config.toml
num_hidden_layers = 10
num_attention_heads = 2
hidden_act = "gelu"
rope_theta = 100000.0
rope_fraction = 0.25
qk_norm = false
tie_word_embeddings = false
init_std_qkv = 0.0579
init_std_down = 0.013
warmup_steps = 200
doc_mask = true
MLP neurons of a small language model. Each row is named by its layer, matrix (up: input weights) and neuron, and shows model dimensions 48-143. Each number is 128 + 24 x the weight over its row's rms, rounded and kept within 0 to 255.
After each neuron's rows, "fires on" lists the tokens most often at its 100 highest values on Wikipedia text that the model never trained on.

L7.up243 [ 65 142  96 158 143 154 166 153 108 107 142 107 137 128 166 121 129 120 140 106  91 126 136  97 121 113 142 119 117 135 123  95 161 101 136 119 133 164 110 120  96 120 145 126 136 149 117 160 131  97 160  96 135  91 164 103 127 142 136 150 129 141  95  75 130 102 157 134 147  82 110  73 101 125 104 181 120 141 127 129 115 153 153 132 149 150 116 101 139 134 145 141 112 114  89 114]
fires on: " "

L4.up599 [156 108 120 114 193 151 117 109 139  79 127 101 143 155 135 162 158 150 149 104 145  99 144 129 131 144 142 136 168 105 131  43 139 138 135 138 143 141  71  92 107 146 138 150 140 116 101 101 133 102 122 138 140 110 138 199 169 105 152 154  94 147 112 184 129  90 174 136 134 124 161 130 136 129  84 108 160 103 151  98 120 107 119 147 125 133 157  96 118 112 120 123 163 142 142 120]
fires on: "s", "es"

L4.up486 [122 179  78 128 131 124 118 133 110 158 100 160 134 123 154 127 112 167 103 100 157 163 146 107 145 141 123 164 109 140 108 145 186 146 139 144 141 167 160  63 118 162 137 174  92 128 130 109 149 106 110 119 132  98  94  88 108 115  95 155 113 136 110 136 172 172 117 160 105 113 134 124 133 102  99 148 114  94 111  81 113 144  91 114 137 130 144 132 132 121 117 113 135 144 104 163]
fires on: ".", "ly", " and", ":", "^{"

L7.up456 [110 150 103  78  92  98 138 139 136 129  85  93 206 108  48 131 114 133 156 133 127 148 148 125 136 145 132 145 147 155 117 116 113 104 137 107 136 121 102 105 116 132  97 120 131 145 133 133 135 125 166  92 122 163 151 112 145 143 126 110 139 125 127 120  91 130 102 104 136 102 114 114 114 120 136 136 133 120 116 101 135 137 104 116 116 109 149 125 108 178  95 124 122 160  88  91]
fires on: "\n", " that", ")", "ing", " because", " saying"

L7.up564 [165 119 123 118 120 123 107 124 144  79  84 138 141 117 123  86 105 167 114 123 110 126 133 127 145 130 137 176 153 116 118 145  88 134 138 111 122 158 169 128 106 124 155 109 121 110 155 136  64  94 161 126 168  89 145 155 155 100 137 177 129 142 102  86 130 132 143 162 161 109 163 144  96 116 124 132 168  75  91 136 111 128 102 132 118 130  86 131 126 123 109 176 110  85 141  85]
fires on: " ", " |"

L4.up303 [104 117 125 121 146 135 134 125 120  99  95 162 104  66 105 119 116 114 154 136 125 126 136 111 108 117 149 106 110 155 142 137 152 136 146 116 120 133  99 152 125 167 136 137 126 113 129 138 121 112 108 125 112 147 175 121 110 113 184 111 166 137 126 129 156 107 150 103 146 172 114 139  95 131 124 176 107 137  83  99 112 126 110 147 130  89 133 130 126 150 132 135 165 155 101 147]
fires on: "0", "ing", "ic", "7"

L4.up561 [139  94 154  58  98 139 119  87 113 147 122 130 131 147 141  95 111 135 122  95 137 152 125 135 166 124 125 133 112 132 126 138 108  76 147 104 106 102 119 123 122 171 161 126 114 136 132 104 144 132 113 122 135 122 128 119  89 144 123 108 109 111 138  58  70 171  78 102 144 139 128 110 128 156 154 115 116 133 158 141 136  83 122 138 108 103 165  99 163 104 140 143 134 171 130 114]
fires on: " |"

L7.up541 [138 103 101  86  87 162  96 121 118 125 137  74 102 115  86 127 118 117 124 159 157  99 103 169 157 133 141 155 101 152 154 122 158 140 135 107 121 156 107 122 132 138 120 163 133 120 109 156 126 117 126 118  98 153 110 138 147 151 135 149 121 132  92 123 114 146 155 112 138 136 131 107 156 152 122 143 103 124 104 142 128 133 141 151  66 141 113 126 138 152 141 107 108 172 133 174]
fires on: "2", "4", " ", "3", "y"

L7.up402 [136 125 142 128 124 129 139 134 138 137 124 160 110 152 123 110 122 134 126 133 138 157 133 154 131 113  94 156 106 150 127 103 118 127 120 124 153 153 163 136 138 126 159  95 121 125 115 176 107  96 134  97 114 123 167 169 132 100 119 132 146 115 120 143 121 151 146 134 140 124 119 150 159 157 125 146 144 151 124 137 112 115 119 104  81 169 137 100 203 158  86  97 118 121 151  97]
fires on: "s", "er", "n", "ra", " ("

L2.up341 [153 143 141 132 103  88 164 135 121 114 116 181 141 108 105 100 158 115 122 168 114 143 114 110 169 109 129 152 133 108 131  91 157  98 114 148 116 124 127 126 131  95 110 139 104 136 158 107 202  87 144 133  84 126 146 146 123  93 154  50  91 134 105 119 107 135  78 149 151 128 133 140 118 182 117 164 149 125 148 129  96 135  88 109 107 123 147 127 133 129 137 101 124 116 147 119]
fires on: ");", "e", ";", "val", "ri", "is"

L2.up451 [159 101 122  71 149 107 146 133  80  99 117 127 137 118  87 115 149 158 151 121 135 121 136 112 105 128 132 140 119 113 149  76 121 110 165 122 148 131 119 120 102 184 159 127 139 113 114 139 114 136 151 131 112 137 101 185 159 115 149 139 150 138 103 177  99 109 146 137 135 160 158 144 164 135 116 118 130 151 138 146 163 133 105 125 135  98 100  99 131 136 148 104 120  84 119 121]
fires on: "s", " state", "ship", " country", " bill"

L4.up564 [156 153 126 146 143 125 101 113 113 125 173 115 149 132 151 111 131 142 126 118 106 142 122 165 138 127 184 148 146 113  88 126 136 154 117 166  97 162 117 124 106 115 125 120 147 136 117 130 133 145 130 129 108  96 130 108 152  89 124  89 104  58 114 135 136 131 137 132 146 108 133 126 108 142 110 135 163 102 125 125 124 116 151  74 127 100 110 162 136  95 139 103 131 144 117 166]
fires on: "y", "is", ".", "ur", "on"

L7.up597 [119 161 109 125 107 108  98 127 101 154 119 112  97 116 134 140 105 100 136 133 101 142  92 165 108  84 108 114  82 166 127 127 126 131 109 137 112 112 103 117 113 141 143 119 128 142  94 142 143 164 131 115 162 106 148 141 141 150 154 141 110 126 137 129  94 105 138 134 136 110 131 139 129 123 138 121 129  97 112 144 115  73 106 106  79 116 166 121 172 123 142 100 135 142 144 110]
fires on: "er", "ing", " play", "i", "ice", "ci"

L2.up169 [134 128 123  84 140 149 144 130 122 145  88  68 127 137 112 131  74 172 179 125 123 161 127  94 124 102  99 126 127 105 148 123 139  98 122  94 152  91 109 120 170  82 151 123 126 147 136 137 139 131 158 138 115 138 125  96 126 161 116 111 131 153 135 108 100 140 139 156 151 143 183 118 105 101 160 117 160 127  88 119 148 113 126 138 143 102 100 155 137 155 111 129 122  95 140 119]
fires on: " |", "-", "gui", " ", " dis", "cc"

L2.up467 [122 108 118 119 171 147 156 118 108 144 184 151  99 110 187 157 162 133 173 131  83 106 111 160 164 136 110 131  73 115 131  94 117 152 122 110 123 111 147 133 156  90 175 119 101 143 107 149  94 116 135 113 111 129 119  87 139 107  94 124 124 166 138 109  96 129 149 165 134 137 174 150 103  99 106 128 150 117 155 119 146 141 103 119 145 132 137 104 118 142 116 161 149 111 134 154]
fires on: " dis", " ex", " made", " influence", " Votes", " chronology"

L2.up595 [120 136 114 136  96 127 139 135 136 112 151  98 144 171  90  89 111 107 122 129 145 132 130 127 124 108 152 126 159  99 101 168 147  70 141 133 104 119 135 104 117 121 135 171  93 153 143 111 138 145 185  89 130 100 164  90 145  98  28 104 122 125 114 104 115 155  78 125 132 151 153 137 128 127 117 129 128 145 113 144 139 121  96 124 140  75 134 117 135 140 120 118 128  92 126 144]
fires on: " |", "0", " to", " view"

L7.up18 [154  98 111 164 167 128 112 124  86 149 102 142 152 143 170 159 127 161 130 212 116 104 116 141 142 198 105 117 113 173 160 132 129 119 127 145 124 162 177 134 148 126 139 143 155  88 162 121 155 124 131  99 126 156 155 104 105  97 132 128 129 118 158 146 132 142 123 140 113 157 132 112 124 149 163 113  97 124 124 138 104 138 164 161 123 101 109 155 116  96 141 154 141 142 108 133]
fires on: " or", ":", " to", "ed", "ir"

L2.up18 [124 147 103 118 131  96 128 121 140 113 123  90 132  92 143 137 129 161 137 205 114 127 111 103 133 109 136 125 143 138 125 106 110 107 113 126 167 102 150 103 107 111 131 143 111 104 176 159 141  93 100 138 160 102 113 114 117 115 165  97 118 113 120 103 101 190 153 149 145 122 165 110 127 151 102 149 104 120 142 126 173 130 105 148 137 156 153 147 155 154 149 132 134 137 147 126]
fires on: " an", "\"", " (", " code", "tro"

L7.up85 [ 97 104 154  92 147 139 120 131 148 126  87  81 180 147 143 174 146 120 134 135 127 143 100 147 134 150 127 140 168 129 159 130 127 127 158 117 130 129 136 178 135 136 147 140 156 172 141 140 108 137 140 148 131 103 134 130 139  83 160 175 132  76  96 108 114 119 135 102  90  81 129  67 155 124 117 180  91 106 111 107 117 136 145 110 129 119 110 106 108 166 132 124 121 141 125 103]
fires on: "\n", ")", " |", "})", " It", " that"

L4.up21 [122 111 138 102 113 113 126 123 119 113 101 103  90 163 133 120 125  71 105 186  84 109 139 192 145 143  84  82 107 118 129 130  92 111 144 109 129 127 147 156 123 116 144 139 100 142  91 137 142  91 144 109 124 166 153 122 145 133 149  77 118 120  95 112 123 129 116 119 108 121 157 144  89 101 134 120 128  97 125 119 129 164 156 141 136 126 117 136 129 144 133 139  97 114 112 112]
fires on: "en", "g", "d", "s", "em"

L7.up146 [142 200 126 109 115 152 115 126 142 124 143 125 121 120 109 122 114 128 104 123 161 122  88 163 143 129 116  67  90 135 127 100 111 131 140 139 134 132 123  67 118 140 157 135 157 122 121 115 126 155 120 134 103 100 150 119 125 155 140 108  89 152  98 140 152 139  84 157 151 129 118 123  91 101 128 141 161 106 168 142 146 119  99 163  96 143 130 104 128 167 127 116 123 110 118 101]
fires on: ",", " of"

L2.up79 [161 163 103 157 153 169 136 149 133 105 120 121 133 148 121 120 116 119 150 126 129 144 175 169 133  84 150 125 117 132 121 125 107 121 121  96 162 149 118 149  96 100 114 102 163 149 123 118 115 180 145 140 181 113 124 123 147 102 166 118 138 136  90 100 110 119 152 100 111 149 140 166 168 103 135  94 136  98 108 142  91 118 136 100 159 105 157 123 157 127 106 152 140 158 128 139]
fires on: " have", " has", " May", "0"

L4.up326 [ 80 114 155 127 116 152 113 150 101 114 131 139 147  89 148 116 142 136 196 152 134 149 102 130 126 116 186 126  87 141 179 156  89 171 122 142 122 105 127  75  94 129 104 166  94 108 133 110  92 150 155 101  85 141  98 126 152 128 141 149 104 103  89 141 125 108  99 104 137 130 103 111 137 141 124 121  82 165 107 119 140 125 119  64 139 107 127 134 129 145 120 189  81 138 108 129]
fires on: ",", "ry", "e", "us", "a"

L4.up607 [137 121 120  98 167 123 115 104 160 109 146 129 123  97  75 147 137  86 170 127 151 111 131 130 119  85 143 106  97 103 158 150 110 168 150 138 106 114 146 103 116 166 125  82 146 157 135 116 109 111 113 127 118 153 111 151 106 157 129 142 105 116 166 106 106 113 144  66 121 108 158 123  99  92 145 142 155 109 107 133  65 117 143 142 142 116 101 175 128 162 134  96 142 146 100 161]
fires on: "\n", "7", ",", "2", "0"

L7.up326 [120 157 169 129 138 114 118 145 164 137 128  95 110 160 135 131  99 102 175  71 132 147 126 113 100 159  94 165  95 127 140 111  98 116 144 126 144 118 169 149 157 127 150 151 148 116 171 133 157  66 110 152  95 113  89  97 150 128  98  67 107 147 125  62 148 116 149 126 160 112 156 130 133 161 128 131 148 148 129 113  80 148 124 131 111 133 142 107 115 126 121 133 111 163 132 139]
fires on: " |", " /", "\n"

L2.up154 [112 207 106  48 120 115 118 180 100 144 129 155 125 140 103 168  95  92 126 121 130 151 137 137 162 104  95 166 102 122 168 142 117 156 123 122 101 159 127 122 149 117  70 135 135 116 120 123 132 130 103 110 133 121 121 100 143 118 120 113 178 140 153 145 133 138 171 140 164 125 161 134 164 123 157 138 116 177 132 124  96 135 143 134 108 149 103 140 115 111  93 120 131 155 113 148]
fires on: ".", ";", ").", ","

L4.up124 [138 136 153  88 112 145 153 147 147 130 107 176 149 126 107 148 164 160 116 120 126 130 127  92 161 143 104 126  89  89 126 137 160 124 156 141  80 138 135 153  94 113 121 130 121 147 110 167 131 123 129 146 131 125 117 116 107 123 122  76  98 111 151  87 130 117 164 131 131 101  96 137 136  87 108 127 108 112 161 120  32 148 108 138 160 110 152 104 125 160 100 143 137 108 140 171]
fires on: ".", "al", " July", "land", " August", " October"

L4.up325 [132 163  57 123 115 128 121 128 125 101 151 120 117  57 104 149 172 111 149 107 111 114 145 128 159 123 112 139 152 148  97 144 135 107 133 110 155 148 135 101 127 141 123  97 130 131 115 132 142  96 122 151 115 123 120 104 121 145 105  99  79 163 142 144 149 121 143 112 116 147 124 106 110  96 137 153 151 128 138 110 124 146 104 132 166 103 129 118 117 133 124 141 164  96 163 121]
fires on: ".", "e", "re", "O", "'", "em"

L2.up520 [121 119 149 112 135  78 135 129 131 152 155 113 148 110 135 101 130 116 158 140 138 156 138  79 117 166 103 158 100 122 140 123 152 133  98 126 130 168 172 121 122 125 106 163  99 115 129 131 123 115  97  94 126 124 100 133  96 160 160 145  83 114 103 137 106  98 112 129 180 158 160  86 128 196 136 138  91 176 140 143 118 157 138  76  97 124 119 147 146 160 122 127 109 125 140 157]
fires on: "us", "%", " The", " /"

L4.up434 [134 172  98 131 116 126 149 126 121 155 122 140 143 123 137 126 114 125 187 144 165 136  96  77 203 134 129 136 142 107  85 165 125  95 137 182 186 107 132  90 142 126 154 114 150 161 109 137 143 186  91  83 121 111 143 130 105 155 119  96 135  92 118 105 132 134 139 116 135 129  88 128 126 118  97 101 104 151  82 117 124 105 132 154 108 137 131 117 133 136 117 130 118 121 122 154]
fires on: ".", "\n", " St", "st", "er", "side"

L7.up82 [141 128 140 126 142 102 150 114 142 158 112 119 144 112 160 113 134 121 218 129 141 166  99 141 115 115 104 184 127  97 137 123 133 150 110 149 103  80 159 134 149 119 109 175  99 126 162 136 131 128 128 138 135 123  97 120 122 160 128 132 148 108 126 119 136 105 101 113 135 153 124 164 113 140 116  93 129 134 116 134 149 135 130 149 154  82 127 113 154 142 122 120  97 183 144 126]
fires on: "==", " |", "–", " ===", " ==", "==="

L7.up318 [176 141 153 134 110 190 122 133 150  73 114 127 118 140 118 120 135 107 107 135 142 135 118 182 115 152 153 133 137  88 102 139 141 105 166 148 158  99 163 123 122 142 122 137 118 137 134 141 139 158 125 143 143  98 100 132 106  91 163 127  62 163  65 138 123 148 121 142 145 123 159 135 143 138 136 127 137 136 138 163 105  92 138 133  96 125  92  96 105 148 126 129 114 156 116 139]
fires on: ",", "0", "1", " A", " "

L4.up283 [ 76 114 147 144 107 118 121 109 106 117 168 107 215 119 171 137 128 112 125 199 116 153  82 135 131 119 126 144 127  98 120 143 131 165 147 127 120 133 158 120 148  92 169 116 128 130 126 113 146 105 131 123 113 132 116  88 104 100 130 131 165 116 112  82 121 150 153 122 121 143 185 122 132 147  88 130 125  94 131 110  63  94 152 151 113 169 139 120  91 148 125 173  93 129 123 121]
fires on: " of", ",", " that", "ce", "don"

L4.up11 [157 158 163 143 164 155 147  98 120 123 165 163 146 131 150 118 123 123 109 102  87 138 106 125 135 134 143 110 110 121 130 109 142 110 110 189 132 162 137 105 122 158 144 106 152  91  99  85 148 151 117 132  71 111 100 116  92 150 139 115 165 131 152 109 110  97 127 125 164 113 138 135  92 100 120 154 127 181 136  98 106 160 122 169 134 125  99 152 123 122 155 126 132 158  97 135]
fires on: ".", "gu", "the", "y", "rat", "other"

L7.up566 [ 44 130 127 141 118 176 101 120 116 128  94  95 126 117 150 142 173 154 134 124 149  81 152 117 111 117  68  93 149 126 180  96 111  83 138 125 107  78 179 103  90 143 120 156 127 142 111 124 136 153 163 151 145 116 146 157 110 122 162 117 125 112 116 126 116 118 135 131 125 119 177 126 159 130 111  89 120 133 133 120 126 124 113 132 118 103 143  71 145 118 114 109 125 115 111 151]
fires on: " not", "s", "t", "0", " p", " I"

L4.up520 [116 128 143 145 156 102 128 160 151 151 111 107 102 105 149  94 109 138 131 113  89 169  68 107 126 100 167 147  91 165 114 138 112 108 123 121 105 139 135 104 157 131 128 170 124 166 149 119 132 158  88 107 135 103 141 156 128 123  99 115  87 126 107 111 109  97 142 141 131 137 178 158  87 171 146 128 161  97 112 134 136 153 110 158 135 131 158 134 183 125  86 100 130 165 139 155]
fires on: "er", "i", "en", "e", "a"

L4.up335 [158 141 110  96  88 141 116 133 114  88  94 121 118 121 124 114 152 129 124 126 137 155 125 118 126 131 145 119 164 110 120 111 157 133 135 114 158 122 106 123  87 113 137 139 136 110 112 142 146 122 144  97 103 144 124 139  68 105 156 133  90 121 139  98 173 159 139  91 107 133 109 116 130 173 107 142 152 134 146 110 114  97 171 126 127  94 126  90 122 132 114 137 107 164 136 106]
fires on: " |", " place", "\n", "'"

L7.up451 [116  99 161 140 128 142 156 147 102 110 181 130 114 137 120  94 119 151 168 145 110 138 145 165 144 144 140 146 120 127 135 159 161 124 177 129 114 123  69 117 142 154 147 114 116 128 130 145 111 113  97 106 138  81 155 142 164 109 139 121 115 113 110 133 114 130 125 163 136 108 128 146  81 152 119 148  95 103 133 138 116 160 136 100 126 141  71 124 145 102 107 139 136 119 119 101]
fires on: " ", " first", "il", "un", " over"

L2.up405 [142 162 115  93 115 130  94 142 136 128 135 137 129 109 109 192 113  94 114 148 126 152 138 162 137 122 142 148 117 140 148 135 131 112 117 137 103 143  90 120 123 135 107  95  95 119 141 137 125 129 154 154 110 154  87  90 154 124  96 138 129 105 157 140 158 144 165 127  96 142 152 158 122 119 136 116 123 151 128 159 127 132 105 119 111 141 140 148  84 140  70 105 136 164 126 124]
fires on: ".", ";", " from", " Although", " music"

L2.up473 [ 82 163  97  92 108 130 147 113 137  96 176 128  84 161 150  72 107 107  87 137 138 140 124 140  94 148 127  97 101 139 146 178 122 117 131 143 119  86 158 122 144 119 111  86 102 150  77 127 122 148 121 119 131 130 173  71 134 135 102 109  98 141 153 142 113 156 137 171 110 137 143 151 150 139 127 114 130  77 138 134 137 114  91 127 168 118 113 137 121 180 134 128 127  92 107 134]
fires on: " un", " dis", "==", " ex", " pro", " of"

L4.up156 [113 114 125 104  85 111 125 101 135 148 124  96 139 132 171 109 138 130 163 135 161 161 129 152 151 131  79 140 122 130 134 144 116  67 116 136 108 131 189 148 109 137 158 121 134 125 133 160 106 118 104 165 119 189 140 186 121 142 145 109 151  92 132 138 122  94 117 112 123 108 152 132 126  68 136 177 119 105 117 175 102 134 117 140 150 156 133 124 144 133 138 138 132 105 123 129]
fires on: "n", "s", "d", "r", "gr", "ting"

L7.up41 [117 132 139 107  99 141 146 140 131  95 100 172 128 134  79 131  90 124 164 121 126 138 120 156  98 123 130 137 100 109 113 137 100 174 132 102 143 134 125 104 149 147 119 124 130 110 144 109 113 132 126 138 154 104 125 144 122 109 198 159  95 152 121  99 162 181  80 161 130 143 159  97 121 121 120 119 152 161 165  88 171 128 105 121 112 129  84 136 102 113  88 117 123  96 101  94]
fires on: " ", "1", "0", "|", ",", "=="

L2.up157 [144 131  96 119 139 144 127 137 117 126 119 130 147 125 158 135 120 185 136  88 116 140 152 113 180 163 160 131 123  91 131 161 137  92 114 117 120 115  80 109 140 185 148 103 132 153 111 144 109 130 139 120 111 111 111 125 148 176 121 135 108 152 106  82 143 160 124 164 130  96  90 100 108 117 143 155 152 126 145 131 115 134  92 122 190 121 142 148 107 132 117 135 126 148  94 124]
fires on: ",", " |", ";", " very", " ="

L2.up253 [127 167 119 128 140 122 124 131 114 142 106 116 114 122  93 165 117  54 130 156 129 132 136 159 151 110 138 125 124 120 146 141 108 104 160 136 138 151 150 152 132 117  91 111 176 139 143 161 122 134 128 166 116 136 143  97  83 152 118 141 169 131 148 161 153  79 147 112 136 123 161 114 149 148 131 131 152  86 119 142 110 154 136  98 125 118 104 150 103  76  99 124 101 189 120 112]
fires on: ".\"", "\"", ").", " said", ".", "---|---|---|---|"

L4.up614 [137 116 140 136  97 155 135 139 154 146 131 130 153 127 153 142 143 128 126 147 167 106 146 124 115 120 153 101 143 103 122 125 114 156 154 127 120  96  43 134 113 135  88 157 150 144 136 110 135  87 137 138 157  99 135 164 167 179 148 137 141 162 129 159  83 177 130  80 132 141 162 141 163 187 107 119 129 100 116 151 117 141  74 164 139 115 128 121 116 122  90 125 126 142 108 112]
fires on: "s", ")", " following", " from", "o"

L2.up103 [120 150 141 128 110 116 145 130 162 137  98 152 187  62 127 167 119 144 141  94 140 144 124  93 152 155 121 129 113 111 118 121 105 132 112 142 138 177 122 127 140 142 128 116 140 125  89 101 110  94 129 134 108 125  99 114 129 114 138 149  86 130 142 125 163 131 145 176 152 132 116 132 104 116 134 164 138 134 129 129 101 148  97  76 134  94  98 157 130 119 134 136 103 137 140 137]
fires on: "\"", "."

L7.up312 [ 68 148 135 158 102 101 136  85 114 116  95 124 138 146 146 126 110 111 114 162 119 118 129  91  89 148 155 124 126 134 123 154 121 103 133 133  92 137 127 103 123 107 102 145 126 113 167 145 128 128 174 114 136 121 107 152 133  92 174  92 132 170 128  56 106 151  96 117 136 130  86 117 122 153 121 138 139  93 143 129 121 125 112 155 119 110 111  91 136 149 119 150 126 177  86 117]
fires on: "\n", "---|---|---|---|", " that"

L7.up279 [102 124 107  99 116 134 103 118  57  82 137 151 142 115 181 145 153 104 148  93 114 101 150 141 111 138 153 163 124 110 118 121 102 104 155  86 162 141 105 117 160 125 128 139 110 140 152 142 133 134 133 143 158 123 129 185 114 110 178 129  83 138 137 108 150 114 140 146 129 126 147 118 166  76  89 114 153 151  82 100 140 128 119 114 174 126  91 117 122 110 114 141  98 141 110 135]
fires on: "s", " a", " |", "|", "mo"

L2.up26 [105 137  70 128 135 105 129 145 167  99 128 157 127 117 145 149 125 114 146 106 102 131 141 158 150 134 149 125 130 104 155 125 102 120 126  73 135 125 126 127 137 124 106 105  72 107 120 144  72 141 135 137 122 157 114 149  67 133 119 113 125 103 127 117 144 125  92 137 111 102 104 103 121 121 126  97 103 164 114 159 117 118 167 144 131 111  81 101 124 118 144 112 107 150 112 135]
fires on: " De", " Li", " Le", " Ke", " Di", "De"

L7.up315 [127 110 136 127 121 130  84 118 125 136 121 119 146 160  94 120  96 105 165 104 101 116 136 110  98 158 104 131 135  97 174 133  94 123 116 127 126 159 156 135 114 188 135 170 157 114 169 129 190 113 143 107 156 151 135 151 167 114 113 147 137 154 123 126 153 167 144 112  97 156 102  90 117  99 132 119 151 148 112 158 143 144 120  98 133 129 126 138 159 126  83 115 121  98  73 131]
fires on: " to", " in", " by", " /", " for", " from"

L4.up344 [127 113 120  86  74 132 105 104  97 144 118 136 123 137 131 124 140 110 131 146 131 116 132 125 145 149  88 140 122 136 120 135 123 117 117 154 142 109 123 149 155  78 135 119 140 145  98 215 127 119 110 142 132 151 141 150 117 170  90 138 137  87 132 102 147 137 122 105  98  68 135 172 153 153  82 133 170  94 144 173 132 103 146  88 146 141 135 122 127 136 145 107 185  83 141 115]
fires on: "s", "n", " re", " but", "the", "re"

L2.up440 [101 156 122  89  95 126 131 102 124 126 123 124 121 142  95 145  82  99 120 141 157 133 107 170 153 129  73 110  89 137 121  95 125  88 139 132 129 134 164 149 140 103 123 139 101 141 147 133 178 105 111 114 117 159 110 101 129 135  78 154 143  93 148 143 100 117 153 133 181 104 138  61 154  99 142 151 112 143 121 147  98 125 185 154 150 173 126 123 133 181 124 104 140 197 143 145]
fires on: " /", ":", "Personal", " a", " ft", " who"

L4.up141 [166 133 121 137 123  77 144  93  76 103 125 140 135 121 122 110 160 154 187 118 130 149 159 119 140 101 145 146  82 168 133 105 122  95 131  99  97 145 133 143 141 128 144 132 128 116 176 122 149  88 118 144 139 133 182 133 137 124 140 100 149 142 109 140 121 122  71 121 115 132 122  82  98 124 124 181 123 117  78 127  89  92 133 150 130 130 100  86  96 115 136 117 151 144 119 138]
fires on: "a", "s", "e", "ting", "r"

L4.up216 [149 137 122 131 184 146 115 177 102  82 139 122 107 181 150 115 113 113 118  98 122 119 133 126 116 137 148 144 120 117 128  95 130 153 153 148 118  85 142 182 136 173 101 159 104 128 110 105 163  96 111 118  99 138 120 119 130 122 143 139 102 129 106 167 128  92 150 154 113 130 105 150 140 143  98 110 147  66 131 120 168 140 162 141 104 157  97  93 128 136  98 152 127 128 101 180]
fires on: "---|---|---|---|", "s", "ed", "ly", "us"

L4.up145 [152 129 144 123  83 127 113 152 146 165 139 140  92 155 105 126 141  84 125 155 131 136  87 141 126 116 137 155  66 107 140  86  98 145 114 153 135 151 111  84 134 112 148 161 126 153 134 120 114 147 126 128 106 149 148 129 141  91 145 135  66 110 102 106 151 148 121 109 135 134 140 146 148 126 137 150 145 114 135 140 125 135 145  88 108 134 149 105 117 189 106 109 104  98 120 110]
fires on: "e", "it", "is", "a", "le"

L7.up194 [175 163 111 153 133 142  88 164 105 117 107 142 145  82 150 140 130 156 143 123  96 114 129 156 130 120 139 121 122 166 153 133 161 125 144 178 112 138  94 123 127 111  88 109 155 118  96 162 122 149 117 127 162 122 126 126 134 111 154 130 144 109 136 124 129 167 122 100 122 157 125 109 125 140 156 155 123 118 134 175 117 111 141 158 120 104 123 158 118 109 116 156 129 100 143 101]
fires on: " and", " in", "\n", "or", " to", " or"

L7.up195 [118 161 113 119 129 163 155 115 142 110 129 182 143 154 148 140 122 142 159  85 100  99 139 145 160  98 112 153 175 105 121 136  79 192 123 141 123 122 168 108 135 151 166  81 145 101 112 135 128 123 162 125 109 128 134 140  92 137 113 124 131 148  81 110 177 176 146 100 147 136 110 151 160 116  97 117 135 116  80 128 114 147 164 114 101 174 122 119 149 154  94 132 138 119 127 104]
fires on: ",", ":", " ", " July", " June", " September"

L4.up58 [110 214 106 127 122 154 140 158 126 147 150 111 128  98  73 131 122 161 131 115 178 122 126 142 100 143  76 117 109 119 134 133  91 155 122  86 111 136 106 125 173 117 126 133 130  98 126 151 102 151 118 120 117 146 114 101 158 171 127 107 130 137 165  97 137 118 131 169 140  99 142  96 112 119 163 137 154 130 111 136 111 132 140 160 115 129 151 140 134 122 134 114 131 116 149 125]
fires on: " dis", "-", "2", " un", " Un", "cor"

L7.up56 [136 130 141 131 135 110 157 110 109 109 162 153 117 137 136  95  68 151 156 142 140 156  69 151 142 127 145 120 124 136 137 157 114 135 143 105 123 119  92 130 121 140 122 150  97  96 124 109 118 163 170 190 128 126 155 110 126 143  79 158 148 137 133 125 117 114 121 109 117 111 143 105 113 131 142 114 143  82 118 109 108 123 177 148 158 103 130 134 155  98 125 144  93 171 150 137]
fires on: " It", " it", " Ma", " that", " the"